Part of a small language model's weights.
Size: MLP 1536 tanh GELU, vocabulary 2048, 26M parameters.
Training: a variant of Adam for these matrices, 497M tokens, 15152 steps.
MLP neurons of a small language model. Each row is named by its layer, matrix (up: input weights) and neuron, and shows model dimensions 192-287. Each number is 128 + 32 x the weight over its row's rms, rounded and kept within 0 to 255.
After each neuron's rows, "fires after" lists the tokens most often just before its 100 highest values on Wikipedia text that the model never trained on.

L11.up690 [152 188 186 122 160 129 120 138 131 123 102 127 142 110 143 163 192 135  82 119 115 162 157 135 110 141 110 138 152 140 152 105 117 151  52 133 156 183  98  82 132  92 144  89 148  95 155 127  87 148 106  89  81 146 197 150  85  95 136 141 127 129 147 141 136 133 161  54 109 128 130 118 108 201 106  98 166 174  93 113  99 122  59 129 108  94 154  93 138 116 125 136 101 172 200 100]
fires after: " C", " the", " K", " c", "c", " cl"

L8.up357 [117 181  72 142 155 140 201 124 114 109 149 121 138 120 125  99 145 115 137 100 101 181  65 106 109 154 159  95  87 119 113 159  75 187 127 139 165 113 127  97 134 134 148 163 130 135 102 111 126 103  86 136  95 131 145  72 144 148 134 100  60  93 124 192 158 119 149  57 160 158 170 117 148 123 114  96 144 152 120 126 115 137 169 150 103 130 136 139  88 131  99 137 141 136 140 140]
fires after: "s", "ur", "ci", "=="

L5.up638 [123 115 140 135 154  80 145  66  69 131  77 154 133  91 103  82 133 138 120 143  88 139 111 151 136 109 110 144 103  60  79 123 107 104 146 104  92 138 158 121 140 150 149 119  94 134  62 137 156  90 136 102 130 110 129 132 143 123 165 131 146  99 106 139  81 137 131 114 156 159 121 129 114 148 131  85  95  80 103 164  73 144 101 142 126 134 118 112 157 123 127 141 110 119 109  92]
fires after: "s", " S", "el", " ", "hi", " Har"

L11.up1483 [117 127 212 109  93 133 169  84 154 162 176  98 159 101 147 166 124 130 118 124 132 109 109 156 100  84  64 112 132 110 152  64 119 132 117 122 172  86 155 107 154 186 172  92 156 138  94  50 184 180 114  93 146 124 168  96  81 119 119 157  56 129 247 163 164 133 167 126 194 112 103 135  78  68 106 145 114  92 138 100 112 107  88 104  96 104 151  96 115 163 123 105 136 140 134  99]
fires after: " in", " a", " ", " A", "en", "e"

L5.up775 [155 166 144 127 136 136  74 133  95 118 158 155 188 130 115 119 115 181  67 131 187 144 101 159 118 124 127  55  46 100 148 132 143 148 123 119  93 101 121 157 143 138 144 112 153 158 118 134 122 101  77 106 104  82 115  42 130 131  66 136 106 172  88 140 156 187 121 160 165  94 148 135 139 143 120 100 162 127 130 136 114 134 141 119 148 177  88 188  92 148 128 102 108 162 145  90]
fires after: " the", "|", "==", "tern", "l", " |"

L6.up23 [134 220 182  98 145 135 174 109  50 151 141 172 165 105 152  98 140 140  98 142 163 147 102 164  80 112 165 148  66 122 133 176  87 130 126 102 128 154 151 145  38 163 101 165 175 138 135 124  76 112  66 119  89 101 138  96 126  78  82 138 107 100 107  97 121 160 114 169 154 119 143 161 149 145 125 161 111 111 126 118  84 178 131 156  88 179 165 133 166 159 122  85 102 124 114 165]
fires after: "\n", " |", " \"", "|", "-"

L11.up218 [117  96 127 121 155 134 176  77 103  89 118 168 143 108 163 120 167 121 156 186 122 140 102 165 149  94 129 123 114 161 126 134 125 161 114 173 192 152 123  92 185 151 170 111 103 100  85 147 156 125 118 103 126  88 161  91 144 179 132 100 146 113  86  83 131 119  77  96 169  94 198 116 118 117  48 117  66 132  91 116  65  94 112 164 132 132 164  99  92 117 171 107  92 142 122 136]
fires after: "s", " a", " ", "e", " S", " A"

L6.up788 [141 190 115 135  73 129 123 134  81 104 135 165 135 101 102 121 154  88  68  76 146 168 101 113 106 121 120  95 141  94 131 141 114 133 144 114 133 159 137 129 131 100 173 138  98 158  94  83  70  87  97 166 134 189 146  48 141  84 131 141 141 159 159 173 162 189 149 145 142 141 136 140  83 142 111  99  78 142 136  85  94  96 122 122  75 138 156 103  74  85 186 111 138 196 132 106]
fires after: " the", " The", " Mc", "The", "al"

L11.up454 [154 140 120 136 134 115 125 160 131  99 123 158 134 132 102 141 167 140 101 159 111  87 140 127  99 118 116  72 106  44 123  95  79 105 138 162 111 139  89 157 110 148 169 132 145 116 159  52 146 117 146  78  80 100 221 122 115 140 179 142 178 131  86  68 179 132 160  48  97 154 131 153 131  23 149 111 137 120 157 109 153 131  81 126 134 118  93 124 173  81 114  96 184 171 111 145]
fires after: " C", " c", " M", "C", " B"

L6.up403 [131 111 137 110 142 108 123 132 111 118 153 246 153 100 135 107  97 132  73 125 127  75 117 151 119 215 166 107 144 124 144 126  92  98 129  98 160  88  96 124 147 106 127 129 202 156 125 120 144 112 100  54 107 127 132 117 149 128  98  94 114 166  92  77 160 177 134 156 141 135 107 131 117 127 162 144  69 108 142 130 149 116 124 139 124 166 172 137 129  98 130  79  95 133 179 124]
fires after: " ", "D", " ("

L5.up1174 [130 146 152 121 154  93  55 139 156 149 129 167 188 123 140 128  87 121 136  86 113 110  55 121 161 178 187  75 106 149 136 148 180 127 145 119 153 122  70 156 151 157 118 116 153  76 176 126 143 124 105  70  87 143 149 120 173 135 134 111 172 160 124 108 181 149 151 178 104 173  91 133  59 112 122 121 128 150 134 122 138 130 104 127 141 147 127  58 138 152  98 143 174 125 149 117]
fires after: " ", " (", "L", " No", "\n", " Pro"

L6.up412 [140 147 146 118 103 111 170  72 102 122  99 167 111 128 112 151  86 116 110 118 199 160 116 169 125 164 167 133 141 158 189 121  79 147  76 131 151 104 128  95  39  97  93 185 120 117 126 133 105 103  93 137 152 126 117 129 100 103 144  90 145  76 116  76 188 136 148 112 144 171 176  93 171 174 204 125  90  84 149  93 180 108 113 156 112  92 164 138  92  98 160 140 126 124  71 154]
fires after: "lect", "ist", "er", "t", ":", "N"

L6.up1531 [168 168 152  81 135 107 162 105  96 112 159 173 146 149 163 128 107  87 134 118 204 100  85 152 113  91 125 178  58 175 133 177  87 146 157 149 185 128 128 101 130 133 129 185 127 154 106 116 134 138  65  88  81  75 146  60 162 107 105  64 139 133 138  62 138 180  83 122 187 128 179 149 127  96 107 124  98  99 128 147 103 145 132 131  93 130 128 101 128 135 102 113 148 139 121 172]
fires after: "|", " ", "\n"

L11.up185 [ 92 149 138 130  91  68 134 123 144 103 155 138 135 132 136 133 150  97 171 136 181  75 122 111 110 172 106 125 110 116 124 151  56 138 142 139 144  52 137 104 104 146 136 161 145 119 158 119 112 130 121 129 119 128 110  92 102 177 155  73  93 121 102 163 100 137 166 104 147 177 180 130 156 119  92  71 117 149  91 154 121  76 170 142  89  83 114  93 133  96 109 141 140 140 116 125]
fires after: "s", " S", "par"

L11.up973 [152  98 217 140 160 103 128 132 128 118 163 206 133 146 199 150 127  70 145  87  84 117  50 153 164 121 103 174 187 130 142 124  91 104 132 153 184  66 121 106  84 178 122 108 140 107 139 115 113 129  87 134 151 109 158  80 122 139 146 111 113  88 139 110 128 172 101 146 133 152 185 104  21 121  97 181 119 203 155 120 147 132 153 142  42 154 168  88 120 134 166 104 108 128 188 148]
fires after: " ", " a", " f", "f", "ur", "s"

L5.up928 [184 104  89 225 114 120 111 132 104 122 194 173  99 145 147 105 175 117 105 125 155  73 100 133 150 115 143 106 108 139 107 189 106 122 130 122 159 104 129 108  74 187  95 171 118 113 129 182 121 142  58 137  91  78 130  94 160 165 111 101 140 131 100 168 146 145 135 146 173 131 153 156 119 113 127 136 103 116  96 107 126 114 160 162 105 107 181 127  67  89 227 134 192 137 122 122]
fires after: " the", " 19", " late", " a"

L5.up387 [127 132 137 146  64  96 103  70 108 117 116 151  70 148 108 141 110  85  63  92 194 105 117 141 160 128 111 128 128 101 184 178  93 177 103 179 136 116 146  94 104 108  75 146 173 172 111 147 163 114 124 135 107 132 127  98 162 139 129 151 119  80 140 130 114 157 145 148 151 123 153 116 113 161 109 101 117 143 119 112 134 134 159  80 108 118 106  61 101  38 207 124 177  96 138 122]
fires after: " United", " 19", " the", "19"

L11.up359 [132 137 163 108 172 128 195 169 120 214 155 169  88 149 144 152 136  91 135 123 143 120 113 139 148  89 174 111 114 122 109 130 118 170  81 122 187 160 112  86 105 140 112 138 123  96 165 133 153 148 150 108 120 154 104 132 177 132 124  99 165 169  86 128 131 164 124 128  81 134 150 113 103 142  62 123 127 200 112  88  61  87  77  99 123 155 111 134 130  80 121 173 108 169  78 167]
fires after: " ", " c", " C", " co", " de", "."

L5.up669 [169 171  76 152  92 113 147  96 145  96 130 197 134 147 145 155 166 113 148 141 175 176  96 139 171 101  91 109  97 118 130 142  78 124 135 152 198  83 142 113  91 168 134 155 131 102 100 126 168 201  66 111 120 118 144 138 118 182 135 126  95 147 103 145 128 123 137  96 131 115  86 151 102 144 125 136  66 158 119 133  68 129 136 168 149 142 144 134 127 114 193 124 155 147 152 120]
fires after: " the", " 19", "20"

L5.up842 [125 151 109 140 154 134  97 102 147 105 146 138 168 154 164 157 151 128 140 102 177  53 148 137 138 130 148 120 110  83 108 145  92  89 116 187 171 113  66 174 144 158 100 110 119 134  92 148 113 109 159 105 141 104 139 112 138 185 132  98 100 122 153 167 121 116 112 171 180 217  94 198  78  70 134 156 114  84 123 135 110 147  91 183 137  91 156 123  58 105 142 100 145 155 117 108]
fires after: " 19", " pro", " a", " the", "20"

L6.up597 [118 134 140  75 118 104 142 133 118 132 162 192 120 110 173 111 126 120 131 120 125 143  94 116 152 120 122  61  90 129  90 127  99 159 111 143 115  66  76  92 111 150 187 137 169 149  94 121 137 109  82 126 104 119 155 114 187 213 119 146 201 140  44 165 163 139 147 137 147 119 198 122  94 141  87 114 124 154 115  76 125 102 190 103 110 167 120 104 120 107 165 101 184 156 124 111]
fires after: "\n", " the", " ", "ct", "d", "s"

L11.up779 [143 123 158 166 173  88 190 119 129 138 184 102 182 136 158 110 144 104 114 129 139 101 125 148 159 118 109 159  64 131  93 120 100 126 121 135 105  89  83 124  94 119 154 167 134 125 148  72  87 155 156 184 120 141 118 112 106 185 128  98 152 105 135 105 121 118 121 121 180 160 166 157 135 123  77 122  98  95  93 128 114 108 216 169 149 102 158 154 188 121 145 114 157  94  94 128]
fires after: "c", " gr", " S", " c", "C"

L8.up376 [136 108 176 121 141 123 144 172 132 166  75 186 164 114 110 136 194 148 176 116 160 161  71 105 121  64 134 183 114 140  59 180 119 196 110 175 229 104 164 145  89 108 137 169  76 137 175  97 135 135  84 149 147 178 126  89 148 149 147  89 146  43 136 168 125 160 146 187 119 111 144 151 140 151 102 113  72 171 138 173 133 194 128 112 134 169  91 130  96 150 133  76 100 111 186 124]
fires after: " ", "s", " a", " st", " 1", " the"

L5.up795 [145 109 143  99  62 165 148 160 158  58 100 145  91 118 121 174 144  76 147  69 194  48 138 158 111 132 124 155 116 109 145 147  87 110  64 215 148  70 104 159  89 164 142 165 165 180 105 161  94 152 109 109  68 122 105 151 142 177 131 136 129 122 116 161 127 136 105 138 123 121 134 195  73  70 130 138  82 132  98  55  98 155 146 131  98  88 166 113  83  85 205 116 132 177 121 147]
fires after: " 19", "th", " (19", " in", " 18", " the"

L6.up744 [158 136 133 149 131 133 105  77 104 126 160 208 142 113 203 119 147 105  92 102 120 137  99 148 136 122 165 153 103 133 108 177 158 116 109 132 173 112 108 140 129 177 157 122 126 114 133  44 121 159  95  86  82 177 153 146  97  87 129 104 127  81 134 131 119 198 133 139 152 153  86 126  74 136 122 156 117 146 161 140  67 109 126 161 115 210 159 137 100 132 133 116 115 155 113  90]
fires after: "\n", "-", " (", " \"", "'", " the"

L11.up1425 [145 117 158 144  70  68 184 128 150 163 171 152  83  81 136 173 184 187 123 114 151 129 108 150 107  85 122 141 107 126 105 115 120 130 138  81 160 117 101  81 153 136 145 129 133 126 120 130 165 125  96 126  99 157 141  73 103 121 104 150 121 142  92 140 110 135 140 118 138 186 130 119 106 116  58 146 134  77  37  96 148 127  93 147 156 103 133  44  56 103  87 103 140 122 121 120]
fires after: " ", " A", " U", " la", " local"

L11.up644 [136 102 167  85 121 149  87 100 140 110  90 162 120 139 153 102 119  87 128 122 178 131 151 126 129  94 185  82 122 111 137 160 121 119 156 155 119 152  95 128 199 154 113  94 145 124  77 111 141 113 141 126 140 150 137 150 154 117 158 119 124 217  69 121 160 149 175  65 153 118 163 151 132 123 101 149 173 122  87 136 115 103 109  53 125 101  93 104 135 138 119 203 174 181 114  97]
fires after: ",", " K", " Da", "C", " C", " Ro"

L6.up37 [112 134 128 118 140 123 138  94  97 127 126 217 121 136 156 117  82  96  92 135 126 139 134 148 141 151 133 144 145 162 132 142 110  81 130 112 160 133 137  87 118 117 173 203 190 169 162 109 106  94  72 101 113  87 131 111 140  80 115  76 116 109  78  70 107 167 111 120 190 170 166 155 116  80 142 133 100 163 108 114  65 158 148 134  84 128 149 169 135 147 177 114 120 134 181 134]
fires after: "\n", " \"", "-", " (", "."